Weights of a small GPT-style language model, trained from scratch on English Wikipedia: untied embeddings.
MLP neurons of a small language model. Each row is named by its layer, matrix (gate and up: input weights) and neuron, and shows model dimensions 256-319. Each number is 50 + 10 x the weight over its row's rms, rounded and kept within 0 to 99. A neuron's up and down rows have the sign that makes its largest values positive.
Before each neuron's rows, "fires in" lists the words (lower case) most often at its 100 highest values on Wikipedia text that the model never trained on.

fires in: "after", "during", "through", "before", "following"
L2.gate638:36 58 46 51 47 61 54 37 39 57 59 55 48 54 41 45 56 49 52 30 60 49 46 54 52 44 49 41 31 57 52 44 60 45 51 58 49 50 55 49 46 62 60 42 49 40 37 55 34 62 44 54 44 28 49 35 63 41 38 39 66 55 31 52
L2.up638:44 54 51 46 58 44 53 55 30 58 60 34 47 56 77 44 59 63 56 45 66 35 61 50 45 63 45 45 28 61 63 80 34 38 40 49 60 36 49 43 45 42 39 49 35 36 36 38 57 64 54 51 53 35 52 49 46 46 40 40 51 47 44 37

fires in: "after", "following", "before"
L2.gate226:53 58 48 46 32 49 61 43 26 35 48 54 57 46 55 36 25 55 79 44 63 62 52 46 61 60 51 40 37 60 47 43 50 41 53 33 61 52 47 23 64 42 54 60 54 47 48 33 46 49 49 21 31 47 74 43 42 41 30 48 50 35 57 45
L2.up226:41 69 62 38 43 38 36 57 42 42 67 47 63 55 41 46 64 57 53 51 59 44 58 41 68 61 63 38 50 49 42 53 40 43 54 56 50 50 33 44 61 43 67 49 39 58 51 42 29 41 46 39 32 49 42 75 68 47 49 51 57 64 41 54

fires in: "which", "that", "also", "it", "age"
L2.gate265:61 66 61 51 63 30 58 57 64 38 55 47 50 57 37 30 39 39 52 58 45 53 48 62 58 36 46 56 58 57 46 45 66 41 53 56 35 54 47 52 57 57 42 36 75 57 27 54 45 28 45 50 61 62 43 56 64 55 39 61 61 53 53 30
L2.up265:58 47 61 50 47 34 39 51 62 47 64 46 53 45 37 48 50 61 66 50 53 39 44 50 41 56 50 51 46 46 64 54 47 58 53 35 49 47 51 48 75 54 45 60 61 73 59 38 36 39 53 51 69 36 55 59 71 55 68 62 45 60 64 44

fires in: "s"
L2.gate35:49 54 69 32 61 59 42 59 34 46 53 64 49 47 50 58 45 58 70 40 55 47 60 70 64 48 35 55 40 59 38 54 38 54 38 53 66 65 44 38 51 61 43 45 57 36 43 61 55 47 60 52 45 44 47 33 47 42 46 47 48 54 56 46
L2.up35:49 67 62 28 45 63 48 41 47 36 47 66 52 45 34 45 58 56 53 57 54 49 64 69 58 69 42 52 57 52 51 48 49 45 45 56 50 55 26 50 56 45 52 60 71 45 37 60 55 32 55 45 38 52 47 54 43 32 46 69 41 55 46 61

fires in: "it", "is", "was"
L2.gate153:56 57 61 53 68 47 55 59 48 49 53 46 49 40 46 49 53 63 56 63 66 52 59 53 57 44 29 45 56 67 64 41 56 40 55 29 51 53 48 53 48 58 65 33 54 48 39 61 55 53 61 42 48 45 39 55 56 45 70 73 59 52 49 57
L2.up153:43 41 51 72 70 39 66 37 55 44 42 53 44 61 50 46 37 46 41 57 27 39 37 50 37 57 45 59 46 47 73 50 45 59 48 65 50 54 73 59 59 42 37 54 56 49 76 34 48 56 57 66 30 43 51 51 61 36 56 59 47 76 69 59

fires in: "there", "during", "used"
L2.gate12:40 65 42 45 50 48 55 26 46 57 55 62 43 42 60 65 58 58 72 54 48 45 66 41 54 55 24 46 59 41 51 52 51 53 51 53 63 43 45 36 54 55 59 51 55 45 38 50 54 64 47 38 42 56 45 36 50 38 36 42 57 45 36 52
L2.up12:44 39 42 58 48 51 46 63 58 55 60 71 57 50 58 85 38 63 37 45 52 40 45 37 43 44 51 34 41 67 66 47 43 49 39 48 38 32 47 39 69 44 14 45 32 61 55 66 50 48 56 58 45 49 62 50 64 43 61 49 63 45 55 53

fires in: "2021", "2020", "2024", "2022", "2023", "2026"
L2.gate81:30 56 42 31 32 44 38 56 54 27 70 54 50 51 46 58 67 53 63 55 34 41 65 61 46 50 55 38 55 34 36 39 56 48 35 49 43 38 52 36 66 54 50 60 47 57 50 46 49 27 53 51 67 57 29 45 52 57 53 41 59 18 53 52
L2.up81:40 61 37 45 26 52 47 59 66 44 64 65 51 54 47 56 51 51 35 40 25 56 68 51 47 42 45 56 46 38 54 35 45 58 48 47 58 48 32 58 49 33 50 64 48 49 39 52 57 54 60 42 49 48 52 58 34 51 53 56 47 45 43 57

fires in: "time", "son", "father", "brother", "name", "mother"
L2.gate716:63 56 55 45 74 51 46 53 54 47 57 47 48 45 40 52 59 55 63 40 51 43 64 56 49 62 45 51 54 52 48 40 45 41 50 52 48 60 52 39 59 60 41 56 67 43 45 46 46 39 54 57 57 56 48 42 55 36 44 57 44 32 21 41
L2.up716:38 60 33 68 52 47 65 45 79 46 34 37 43 61 60 57 46 51 53 32 52 56 57 30 58 43 48 43 54 58 22 40 55 57 48 45 56 53 56 48 30 54 60 27 35 49 40 40 51 63 44 62 45 45 51 40 62 71 52 26 60 40 38 54

fires in: "that", "who", "which", "what"
L2.gate174:59 74 48 44 50 48 43 46 52 45 59 59 56 59 42 60 49 38 61 60 66 58 47 57 67 45 43 57 45 65 47 44 44 50 39 46 39 61 48 47 43 62 35 66 44 53 44 44 45 64 53 36 54 23 54 42 73 51 28 48 35 64 57 45
L2.up174:56 36 69 37 33 54 47 46 44 47 38 57 66 58 43 30 50 51 61 36 66 55 60 46 57 40 35 64 48 46 54 36 43 50 50 35 45 43 56 37 58 60 54 43 36 48 62 50 29 52 51 57 45 42 44 40 65 52 52 50 36 57 33 55

fires in: "of", "as"
L2.gate61:43 57 57 51 56 59 64 47 58 53 45 53 53 64 54 64 48 43 45 59 39 51 50 47 47 47 45 34 43 60 59 52 52 60 71 60 58 39 72 44 40 68 50 47 54 50 42 46 62 53 43 43 49 20 45 33 45 55 56 43 52 53 52 43
L2.up61:46 45 53 44 40 49 54 54 56 45 51 51 45 34 39 64 62 62 52 44 63 41 56 68 46 43 49 60 55 46 46 58 44 33 65 53 48 57 66 68 39 40 47 43 54 35 55 41 61 46 41 59 62 51 65 48 47 41 53 44 45 48 63 52

fires in: "and", "whilst"
L2.gate656:58 52 50 19 47 37 43 50 51 49 69 59 42 60 49 55 64 57 57 54 47 46 44 61 64 65 53 43 53 56 45 55 46 56 60 55 71 55 46 44 59 64 64 51 30 52 59 38 53 40 50 59 50 47 45 44 47 48 38 77 61 42 51 54
L2.up656:64 65 57 42 62 54 56 57 55 43 62 33 58 39 48 55 56 57 48 40 56 47 80 63 67 61 41 45 45 65 47 39 35 43 37 25 61 62 66 66 48 48 64 42 50 39 36 31 73 53 48 44 50 47 63 38 58 55 41 51 64 55 43 61

fires in: "only", "not", "never", "ever", "rarely"
L2.gate521:39 77 38 53 53 52 50 49 55 45 58 57 54 46 41 44 32 61 67 34 46 35 42 44 55 62 34 37 65 27 52 59 50 31 44 48 56 58 37 48 43 59 44 44 72 37 51 52 52 57 31 56 39 56 30 42 40 57 59 46 58 54 49 48
L2.up521:34 49 62 51 54 48 53 58 52 66 56 63 55 39 32 43 56 32 63 37 58 40 49 57 41 49 66 54 50 50 42 57 47 70 78 55 58 46 67 52 24 43 56 39 45 71 41 31 46 51 45 54 39 59 52 62 56 38 61 46 30 37 42 29

fires in: "a", "became", "been", "the", "become"
L2.gate222:53 67 60 40 55 63 53 43 56 54 47 63 52 36 43 39 39 62 60 59 68 51 62 54 50 58 39 32 26 35 60 46 42 38 51 33 44 48 44 55 56 54 45 56 66 54 43 61 30 53 52 52 46 57 28 46 53 39 47 67 52 57 57 50
L2.up222:56 29 69 58 41 52 36 38 45 45 61 38 47 37 59 37 32 45 44 36 57 47 62 56 48 53 43 44 57 41 54 50 34 52 60 59 51 49 35 61 54 44 35 61 32 62 62 63 55 54 65 63 47 61 43 54 48 56 62 47 63 45 57 53

fires in: "had", "has", "have", "having"
L2.gate336:40 54 38 48 53 46 63 54 43 77 43 61 51 52 52 49 42 51 39 67 61 34 51 31 56 42 57 43 43 55 62 58 45 54 46 38 54 37 42 35 61 66 51 62 38 61 45 28 52 41 65 60 22 52 31 70 65 59 58 51 47 37 42 54
L2.up336:46 40 42 42 54 48 59 42 29 53 55 60 51 47 56 62 60 56 58 62 38 38 51 29 58 46 54 52 51 61 39 60 56 50 40 50 52 43 48 52 62 76 57 34 41 52 54 36 57 61 62 48 53 57 41 50 63 56 31 56 53 42 50 41

fires in: "father", "son", "brother", "back", "well"
L2.gate318:39 49 53 40 53 64 48 24 50 49 44 42 46 43 52 53 44 54 49 49 68 51 50 50 37 52 40 59 35 59 48 33 55 58 73 43 56 49 45 45 35 42 49 49 73 44 40 34 40 57 48 52 41 35 43 20 52 27 65 64 36 56 67 41
L2.up318:55 45 39 53 44 61 51 38 67 65 34 43 47 59 40 41 34 35 48 45 50 44 47 66 47 53 56 47 50 65 41 45 35 48 51 56 59 42 73 32 24 40 37 41 50 64 45 43 47 54 55 56 44 44 65 51 51 53 43 51 39 55 50 39

fires in: "a", "africell"
L2.gate21:51 65 49 38 61 71 42 63 18 49 56 51 51 50 37 70 47 67 47 68 57 45 49 43 52 54 40 41 63 65 51 46 47 44 56 46 53 57 50 48 30 62 36 59 63 32 35 51 65 59 50 57 64 53 41 41 49 48 57 42 57 49 44 45
L2.up21:51 61 61 54 66 58 33 49 50 44 71 58 52 30 49 46 53 47 55 47 45 49 53 55 58 54 47 44 40 51 36 43 47 43 44 53 39 50 47 45 46 54 50 49 49 53 30 61 48 39 49 57 43 54 61 52 41 64 47 62 56 52 33 74

fires in: "have", "addition", "has", "adding", "takeover"
L2.gate134:58 55 44 57 38 50 55 64 56 62 48 54 56 75 56 44 38 38 46 52 42 50 57 31 48 56 53 58 56 55 56 40 50 64 55 51 48 46 51 52 54 55 41 48 60 64 50 46 61 53 40 61 43 42 61 56 56 59 44 43 30 46 76 55
L2.up134:53 41 39 43 51 58 40 58 62 52 47 50 60 43 51 50 56 51 54 44 47 44 66 53 54 43 49 34 64 59 54 35 52 35 42 48 55 54 43 72 57 38 59 45 36 45 57 52 51 48 44 53 44 55 72 54 29 69 39 61 60 49 61 61

fires in: "while", "in", "as", "though", "after", "since"
L2.gate528:52 64 58 57 60 55 43 57 47 55 53 59 49 46 49 32 77 46 50 48 58 37 45 43 48 44 58 41 36 52 43 48 55 54 56 55 52 62 48 30 50 57 66 39 63 36 36 25 57 37 51 45 65 42 64 40 51 36 57 41 58 38 49 54
L2.up528:44 51 64 40 30 67 47 55 51 52 50 59 51 50 64 52 55 66 41 41 48 43 45 29 66 49 45 47 51 45 38 54 54 52 46 42 51 42 46 44 56 62 37 66 55 46 46 51 54 51 37 39 49 27 63 47 40 65 56 31 30 47 40 46

fires in: "the", "a"
L2.gate247:56 37 57 46 49 59 62 63 39 47 61 26 40 48 50 52 50 67 51 61 60 54 54 56 51 47 42 30 43 54 45 56 57 52 53 48 43 40 68 53 48 65 54 52 53 48 47 60 61 35 48 45 59 43 38 43 60 55 61 42 69 51 28 45
L2.up247:46 46 44 29 49 59 61 66 57 55 53 39 44 55 25 74 43 47 50 43 50 58 43 50 35 46 56 51 52 38 36 46 46 38 31 66 37 59 65 41 42 53 68 62 49 42 40 56 48 56 56 50 49 49 43 58 42 42 49 55 56 37 53 58